{"hidden_size": 384, "num_attention_heads": 6, "num_key_value_heads": 3, "norm": "rmsnorm", "positions": "rope", "init": "normal", "init_std_qkv": 0.0255, "beta1": 0.9, "schedule": "wsd", "max_seq_len": 512, "dataset": "wikipedia_en"}
MLP neurons of a small language model. Each row is named by its layer, matrix (down: output weights) and neuron, and shows model dimensions 0-191. Each number is 128 + 32 x the weight over its row's rms, rounded and kept within 0 to 255. Numbers have three digits each. A neuron's up and down rows have the sign that makes its largest values positive.
After each neuron's rows, "raises" lists the tokens whose logits its output raises most directly, leaving later layers aside.

L10.down1009:142169127140124092101119108095130115114083138103131118116150153124151130140123116134124158166133133136083126161147135170145098126109082105124141086089162107122128087122133127142138161145103147152151123148183168128122140074089106071135097084109155136125122200167155178138117169124112109102132112163131156150000161152133128087105152080113145090157129121144095086118074163141088161140181153120166146125115139166111160149126135194166134095111114190107124125106108144094136136161084126091094156170116082087089096138047173124156124129176126171078097168118139158116144091141095172137
raises: "\".", "\"", ".\"", "\")", " From"

L9.down190:115118118103103098146101134090124162186122088113133136127088115118157126094150130103078158161168115118110138180101095119198105099117097106065169052095155126170095148107102138139151162132138129096123173171160152089155119146121107132104202106143160077113096110029145145100095132148206138099145135082189106107159157163113118140124090160149120121086175145101177166142085149096137099106173146133162152116061109172145114116153106161100175107091156168087107141140126109163139117090098160107076100068150198093074129159161124140075148062100184116127153059147096101149156102121120111130
raises: "ze", "zy", "z", "zen", "ka"

L9.down180:169144132175120154158111132105188136118103086158131132075104130126175171108122148140163081139158166079131154134149143136142131154133146108153171111174156107065117148166127096065141109119137122118097108111187176096138163090087133166144163143184112130121142158188098127134116111087153147159111150104113122103000112153128096142103112146155097140134159124131131133114172073144145125097104116168079138110138117145121148104118116116154087138141132148083160156135107100116122136171108128106137127095157063126157144165186137073131135150144108121058180154148144163158141179100125120132
raises: "==", "|", "====", "===", "The"

L9.down382:145141194078162105096138167178103115117161086135112142114188122139118074172097120158175101117154146100138106175130114172139103189116162104130093155151129158104100106133126164100114119097140118187138102118108102139110109073114197120131108136126091144129113147111188143127134097114130106088140115083135119077209115126120158158128084099127132091163152172054125066168115156118148056155082157161169114093155130140159146131192073165132126105087163121129133085138136118106116190078143143172092088073124065085141115158080078096120155071108147143099119103098129109186105164186102112133
raises: "s", "nes", "st", "nic", "y"

L5.down150:156155086071153145095154108084118142122121129053176110076132077106133091152165067150106087156096168081096075150117185154160174150139132162078118067125165107074130140103115121142080139162100110128135157091075119141142110095081098095174154122144153176095118140137069179116216099088116141103147155135104131085150169175083129143160120098131105132148072171104126154072148141126125102113126098122105168134135131185112138128132035062138121165099106073129105097182118080169149143075111130139163186138099153102146138079061136114123064134164165230096117141131149142160117111148143143150
raises: " the", " his", " their", " its", " an"

L8.down225:133127157117133154104080113080145131138137072136090119055136150117139122091115156124178112163151203172127148184136151141143178141140149125147127049087121089103132088147145102186188105153160194192139160134130159185147133142155108193141194149090117159104124095134139095141119106115143122152156175120137128149189109126169146155116141092127172092050133126145149096170114102077114181134117130088110089158121135107161076180147182175062158117143140120107153169169067190120127150153120104095081157184136130156177156143094100056117111139091068142067100093106125099099121120092194073127
raises: " joining", " coming", " playing", " becoming", " being"

L6.down991:148111144077145145071136136047158127072093148138137149136130166152159104151140144136148125101163120131153098096108051111125139185111151143146103133076155114185117126158107101179144149076144011145115114136158148191126118116113138117117159091084106090134160159159148085139131120153153130093157124110064143128000121113096132152101105137109114124137140106134176105107126104204116185077102126157133134129078080135184147164120110098187052137136129091113164165139146128104099070143101148162097088105137134108147092128118090096189100135097131119106144088142097209100141156142106128167
raises: "===", "\n", "When", "The", "A"

L8.down677:099063102069121139159162144160106120112175109084159142143118167177173168101137173077149149100115163146065072103153115091160127161175120113126171157153163119162142153161107096135137095130117117070151136156127100128098116171149133145091177097103120127114136122146145144124106132111081106130075114183079103098119152091107156162073120069131164142102093129127174133158120108132144116093085180155067108098105128158114121113143165104144117129097170127136095109096197163177153130153189148092093084109081195106121147149122111131148142118161088114125145121124178132156107170137153158155
raises: " for", " in", " with", " from", " includes"

L10.down784:135135104126133136173126107107101119132084114141148096079073080061114130081189170110134184095119164116123126177169137186177111129166117145045168123140113152154127112080115132147059054158158188162152099097167166088094114138136168155108126147118088099163159148146139128124072127108154143116096104130102117125078117114155110119128097119144139056168163170105115124090132131129116123143162137151134125123096096081130085172153102119138136106094137144153166122165134181126139113085137188119064180127136107126128095109089177162168143094151119123127065159130153174082130174076084151130
raises: "),", ").", ")", "\")", "):"

L10.down411:105192112103166138126121145157112164164132130124083085088099165121149114154131109158128162099142078085093155141122116148079076095158102137136127081109137088109151126096103134120097127114159088122128185120100113137056131145107121089064047152172074074135096140101170106146112144147094125104164177133073142147000072187126128135123138109161103099108139110103099094075177199093147120110106130156110137178096060096134162099101093139137113175179108152112120085170128099087123057162137146109130152143197136108134130137106152132139176122146126161139110139138081145143120144151138168132
raises: ".", ".\"", ".”", " 2014.", "\"."

L9.down143:140141088096123064145136079197103121138116138168125135133150198158114131139068174096115139122101133057146168103077107163180171111104153110104190171126109128143149091129079153110153099100086104074140142077163133117113110140143122153137121077157119119181172097159106095076120149099071078134156104148148165112052092192096089133141179119082107139105136132112117143117090157083113105122167171108123113141126117116151047115157098157102176146161152155138125126163165149120168125100135149078078143094164126129130200141137147103094087204142121121112081129111124097150077170137134144138
raises: "ned", "ed", "d", "ized", "izing"

L8.down883:116130097193207179157130105162153160145127118108119160109094142131100094106099153106165109100111098121135114122099158095151154154135035122130169135124095163096123174128110069163099120135106120151108107121104161108090164169150126125136168164106140103137090095152182091135124095100085058106109109117115157129084138111061187171105117099163206142067134159087109118131155094165165157154053052187124150130064116087103138151106178130161089151149148162179132133102121137150148144116141104153093083162138084163108119201157119120193099068145129173113125190129124179108125123126112135144
raises: ".", ";", ",", "—", " about"

L2.down658:093174087115159182115102169098113108077081084107192143155111166128156145131062155118077136152088158138153128105147118121113175145153128122149124058098144161130088148130138139133137080132141127139126103140148141120113101136114116114150131103110147065132103134123079139102128093120155097138171044138082151149012133128109076127123101105132179117116188113107128049134127106093143125072123139096099208113090114128105160185118089098135139101116123155126159109144125109048122130160136159137111120165144116101120056137119060111146111148141141170113177119127192121181162136110151172152
raises: " However", " Though", " Although", " Furthermore", ")"

L8.down57:097127140202106080148131145058123090224123156153126150155090148139168128171087142100118116153139109096102138098133171170141155100097078164107064144149115146122099105112101123176121152097152145077186096099136125176179121196093164105164140083084110216099111177091217092076112125110123062146138104139099132136127178092121124075143094115081158110152166153084143100108140092111120088078053152130071152161151162145107096160089099093146121151079044123168097144179136150132061136115119111149156174079141112130180067152103162116113170120105096189108151163098150178151130162131132153094
raises: " its", " his", " her", " their", " she"

L8.down962:124151121192109107098149126145142150119192097103191207076127166117097163179148071060149147072087159139168097159080158120142145104175142180116083117142083151147155099137123144151136112168106120130105115123140107136106091142114144165167118175130079121124168195155157111135125131084142101129126112168102121168036151110120139113141134138080180136101118109091148136200146146145154202119204144150148133127063086093139067106192131165132142129153189066089138090161153153024199136106115084110134104144171101141103119130133108129172100109086156178149107125181080188156141137162058175144
raises: "\n", ")", ").", "),", "]"

L10.down192:202138106150125117030147154130123130103133125104174072099081048081144116139112138153110111156120141070154097126113113136091127158150118134159154137124084129139087174133139176140079172100126082140150089090071122073123141080111177086115137148129144132171135141124107139132132064140193115156129172131090119145090143154135121163112105106160116127122149087137172079104094139096094070100124139130118117166136116101184211114144135103122177123126109118140133069156149102132084119107111168075133134124122160135107127114068156098086145200112135126152139070154157113106078118194116097088
raises: " the", " a", " these", " some", " this"

L5.down267:130123079149074114092103136204146141124156089122104147117155164169212103095094142172108143144127133132089178147181113130176139081152134096143137100096112135103150083116078139069145107141094210083152129122109059109109161133148093145178119075186072155145120154107192085160148141136108182149106085163138127149056094174121150135101095082097138082155147129197105160118129105138107068139131107103095119141121152140140130123118105160136167138181140155103114107127084139153181097174134174148131101135121145164106129115154107099125164151059148146135131168112089109149082081133173156151
raises: "ized", "ization", "ised", "izing", "ally"

L10.down253:120133107089128075091072167127125150170139107103145091138168117150154123131088148106110126102169149111095177108200149155158092150147167149151136132105097164115171094172157071146129144174111155090162167043148138110110071125146162121116116069134135091087109107135133110138085170125126140172169147092156118188017141144128097146178089130116100146098168118120107127095130153104092148138129133173149166135113121179182129156084177184103053142071113137102142161153077128135122157125125192116112097137156107142167114138129135089143130146097084117114117166106051155136189119138119186101
raises: ".", ".05", ".56", ".80", ".20"

L8.down764:106125158156089183103103131132159120161106120108148089085098120124149135157123113186177178114109088117143115109145188133148064100115116118114122111126136115133083156170079123083140111124133099125181127146183105129107146086145206079141133115127157112125146134142109144129151074170090126117116195089116173104223108148137134147125111133120060132120096112103132146133049115075118034097170111098138102164152134171135139131151112112122098158104137094125139129173204074139212211158141096104136110116125094189139116145069178108071128156157130175118093101139124119097091097146187111124
raises: " their", " its", " the", " his", " some"

L9.down422:095098139106136104191159078141124108197131135152074104124088124141176141189142106137159158137131139054122206136131114165090096079157075155090130146065135107185165168146115173132108142150149102164151134102108208116086152092067091176133101140154188113114068106148143140121097143117111101085091098126157113119196118151131077142128136125145158153173110123157101203128123132140109165156155102082134094074126181095129085093130127149142087078086132149115112148130132194130118121102178078126150140130114096174144039133101142083148150173080175180132160124111138154067082190115123141093
raises: " in", " on", " January", " September", " October"

L10.down787:131131129118125104141140124172166156128114073109121119093136180148178125121081088124153163142133094116141155047107143086071167124129089101111104118161108155183106205119156163062115116186145167156150114170117164150075125088153102144077105143164093147048106097104116147093117131091102105151153197132107146140000129135116181161155089095124165130126162158086159167141115139144183090124106148164137137077110101107155053114111170126100125098125111109120079170098139089090121127088136195092171102156138108132122108095124163109160112101133113115109116082164092156147157162160119134151
raises: ".", ",", " ", "\n", "-"

L10.down620:150128143135147127136082107173110097095101124092128104126112079100140097179161124123167145107109122095159101156144107097088128139122120113127150066173161093136093109182108131123125159127095057093152131116125097101095113172123191047113101145129182123104103106131082117143125094096138114131082179120106126075129145178130122092112101099179111168146136176120117149118083031142110113124119105161125101136127074170104148132118072106093085144091097180152109081121142155186169192111134105153096130159106102163084121110079179105130160180132124102146140145177104115164080096134140176141
raises: " the", " their", " a", " its", " an"

L8.down412:155161196094156124091096146094149147102125078149103153101121095200153151135143110103143147154122117080146074158135155129104125141121126126135133119101116174115135148156162112109164173155114120102126118118177144187108128111137140108124130105165113138138162168067162114126077202139180144171140156061066074097000079125098178139082122150157115092139129150073122172137105164128125144099130164113093126091195086136152077162131112151099107098141083129166101161180200184103111110079143116063160117099134138144135109144115098081130090075197110141147130104123141129117087142109113123109
raises: "-", "\n", "–", ".", " for"

L8.down753:118124139101113158160089128107130167133128095160129153150117146172170174102124141136109074124094112115153154097133168105156152159196145112051125115089055185142122117132135167123066113097205124155068163116076147145164134188149121110071174071081131070102149172126173120143118150116148113138119136155157125089033097096075130194104062067088182173082072125134128112116125160130106171086163085085149074137115125149154113146107176154129105156145135073105093172097164161127148130083112133108139109144161206110153108123102143112147074117121111104147140150138106147096009126105116174162
raises: ",", " when", " from", " by", " with"

L10.down580:085149057173143132145105153132159168143160130148088192088093180170116161146123130103140104115127172094122107181100101148166076138122098122136122191134111180171127121123134061078140135109174133103155109067105124116094114154099188098101118132167073181143083161126168091132105106146139107148100172120118086083000106135170153119074151123188094151127179115133078131114115152098149205064160085145153172110093119130142127113127153081151165122180158108085141130112152192160118166147183120155104132133144133157167166158183116120115161156093142185158129093155087129118158130131124108130
raises: ".", ".96", "4.", ".20", ".80"

L2.down127:151122183139139140162176166157120106147100092176144166152134103146132129087104135102112150126131114061086160135117092180123094171147160158127137113125162072094170080107105157108122132111155083146131165129119089086158106148074056118181079129133119129110121125143115121120077129118145138169089132099118093176007151047155129102111154104124084115131122168098142093115175184140167167154140130140155161067156167189144118094125084116131121173117132046141112142098108143091146157210083098109186089115172160116151090136184150148101131151110177107124159092145065151170174147061156132103
raises: "===", "====", "==", "At", "Despite"

L6.down177:112127117176212178104156139117142101078096141122181123089143098114135097211136185077131125112156087110103137120126119107192134185120091121062192124106146117065113113061143094129098133131124113116132120110134124035152169164082162113173128065164198091161180191125109147128155076121086143123116098111139134129134189138076105162122085092146162148153140137091137152121126107185174108072163134096105158175104107135110184152150169093086146156154067100146136118094160139190133149081089175140142096109140111139114132146152173117125137103122136154095108165093127158128124166127135091137
raises: "led", "ed", "ative", "ched", "ing"

L9.down332:147141116090136158127104141127123151164063169143117125154078166141089155124101156152147168108149161094138165155133191131088106085128097106110102136110158110098119062108136122143129126105114150090151215087104120096117153157149134087125201099087107125114090124182177082065119120102143152130087105176116098122050126099153165130092149101152116076098112081057119121158099135111116151132135124130159101113157142136186133130169157119091136141131113136122114152110109145066158157127087177108138068162161189126174134097209096146118097176130128141106104183132079147129102140139138092109
raises: "ters", "tu", "tel", "tive", "ions"